config.toml
activation = "silu"
attn_scale = 0.125
bias = "all"
init = "normal"
init_std_down = 0.00327
lr = 0.0026
grad_clip = 1.0
decay_shape = "linear"
final_lr_fraction = 0.02
MLP neurons of a small language model. Each row is named by its layer, matrix (up: input weights) and neuron, and shows model dimensions 112-207. Each number is 128 + 32 x the weight over its row's rms, rounded and kept within 0 to 255. Numbers have three digits each.
After each neuron's rows, "fires on" lists the tokens most often at its 100 highest values on Wikipedia text that the model never trained on.

L2.up469:114169102118154112096118086110075119115130108157194113096161170190164128172077119092173117160255114151117101140214139099109118117065149136127115164087133141107124106156102133130127166117105149104174097141147122131157099121129105109152136095108086134160091053122103091139082128168131134127
fires on: " at", " from", " St", " sign", "St", " Pe"

L3.up714:087101093158134137082078114182144086063167113139085125140167088104127160087066098092088164191125139153241128079119103146129101179128118124104094136126150132145186104144139141162082121170123179126136113094128136138117133129128094134137167205223136116096157112154158124092133124138184143135
fires on: ":", " Char", "he", "):", " Par", "St"

L3.up472:149090115130187104110091120174095118132165113168066081091151122152146142117075076160113099142087089163123131104130131100114156093125121080145079088175122113152097116144169135194133122146079192136086142141140158111088100140133148143125130213196112109119099127114143131084035158096180108117
fires on: ":", "A", "):", " Mar"

L4.up248:165170066120139187124115160150135132208130150089148109157128073140076146106131108077110118156157182136144112133120083123148097110109128089117136183120127153142204120147123167134091103114106084137157116162180101123127145113070118060125146159132167064150132115117090113166128121152144096125
fires on: " p", " f", " two", " fl", " three"

L4.up439:117159140119142159139085161116127199213155108139132115143108090139194111133114138103163084121114110124142101146119096118128127058149121133170106128173128172133112092090152133151104090100128154167145197083121151109124099140105176157145141089043110124093110137152117074133104145181118071139
fires on: " sc", " sp", "w", " Sw", " sh", " Sc"

L2.up375:120146135093094137102111192115144130182165180137149135142076120133129149126158121085080117129129100144135097143158121135099112102179090095119156170185137156129185101142136113076135077074101132131144089099093106152110164145061162159137134082089099087165124075185099120136101150143061082116
fires on: " f", " sh"

L3.up304:111093097161042107111166135086173145104189110193117138088080097145177146168078135150154103085099103156071085117162133128115111138091177047155094165140130095137092176145155147056134069135108100109169175107136072167129156179111146131118145093080168145093148100165178118118056183098099169109
fires on: " -", " most", "ajor", "==", " •", "ality"

L3.up776:090145094096171128143135153133157112159123101085119112164128122108166133131134160146104129173143150157071159124126066072159151089195115136159128209158124185141137113122150137092107161173178126124106094158124106179182122107146147189097112154101131076080131111116174145095161058120129122119
fires on: "id", "oss", "iv", "if", "ist", "and"

L3.up392:155095185107097100161092114111191127185064116190104132135113108164186121161146096168145119116096112127138094091188130120173124149118164124083106145144154141116077116104115098144128161107167088110207099086136098135096154149082155086120047085148197096130131143126134054127065074119173152178
fires on: " s", "inist", " polit", " de", "att", "ina"

L7.up453:107105147110146130071125107167114045126066130151153124100083121091096074088157128117140154086137146099085133101132124165120135186113125122114179142072107130184213108113147134142080140130150108123102150159137123098081135116152105167093093081126082179146171099142146123137144153099185116215
fires on: "n", "im", "g", "en", "ern"

L4.up385:149103050127120080107098111172090151152135116077138116133092121045107092071103171109057147212116173083122059168140076169110156140122125074143077149105115089128153146156111112146115095176187109166041144129133123140150207175100087191127131085143140125098114189172105117142121155166172124101
fires on: "om", "v", "lev", " the", "out", " h"

L3.up870:137133151074142094137122117134147119091155078129167132077092104192101091135094110156185155165182065104136116162154136142139138114117178129129099098097095087107135127116155158114157190086127123125109128179130149153207087129145114125096098137114121169143084138168151113141126176178161189119
fires on: " St", "st", "ort", "St", "ublic"

L7.up304:171118115187110067144168158136188148100135159125127106105160117097126119112156089110076130114141117098139052155138092136210133088103123092141144150161099141102121082161105160127136103158148148154082114120125110186167157133094146159107139099035073134104129128124114096121126085154158109095
fires on: " w", " the", " l", " h", "th", " th"

L4.up20:125119085085094153143136127157151106092123128098146144095044149104108102083132189134086130122180104143126141092187127164063121156108109119160104146078123135110086163180109153202133144123096103157121153160137130157150150156158103174121118167123107155091174097145089124120128077156134155196
fires on: " In", " Or", " Is", " Ad", " A"

L3.up190:137147175129114101133083153093145086159115144161134091126154106125082160126156093180076080148134136103073053129142096096162141139141097127122154140106081126190152147125164158140131098161136124108093172176117114123120104156112092151122128116108102107123153138171136075105143137123195060156
fires on: "n"

L3.up653:093165107133127109151125185109160096190145144097134135133099109141121115150112120093099028184137165133124179152157161167124146126158144085133180137147147125146161132154155132167097182096096121130142093094102171117147177141075157130137048183127106097129124080086096098022082078125113084138
fires on: " w", " sh", " re", " th", " cont", " ag"

L7.up137:142156159126091100144096144078176147082129119126122122141097062134125140106182118134059115137161139082147101095150140106104108140140098142097178147153091155149114139146049156154145115120089178160203072167179107118108075102082142180118113098102133147152159127119180141138178158070176081139
fires on: "an", " the", "t", "en", " sh"

L7.up785:198121152093181140141169128151129130079139141135155139121073132082132111081082112147122147143159188071096140119099061085143117132156165175054083101157132123147117120110123118101150146155155163137134119096116130144157057031122193124118144151149177134130085137105116098142114097172150175175
fires on: "em", "m", "im", "in"

L2.up672:101100114183086100157157135077129127144134099131123102131132087093165136094126168092139091154182142125120092086131119143151132148166134103129211122173152170179107122093115149156151143136115108054135109141205118152142122130111158152127120155118198168203117163115141139148132139145103111152
fires on: "ight", "an", "ear"

L2.up477:124182048128134134150129112109137107136172157156091105106109121101134145137203044138182139076162089183098112125175137107138056129098145083157057174097065094210162155113170131130196097151134132087155147151183148219097123116046090151071076150121110126145130107180123126178097134135062131127
fires on: " -", "er"

L3.up58:139138138120134098135134127104172109160100153107115106136115071104071133117184113165147077097102128122114098125158153068098155120145103108098147123122160105205199128201129096067092144126159100153156119145145154120042154128136129163162103100114130125181143075135076101098164215073135068095
fires on: " ne", " JP", " e", " /", " sh", " y"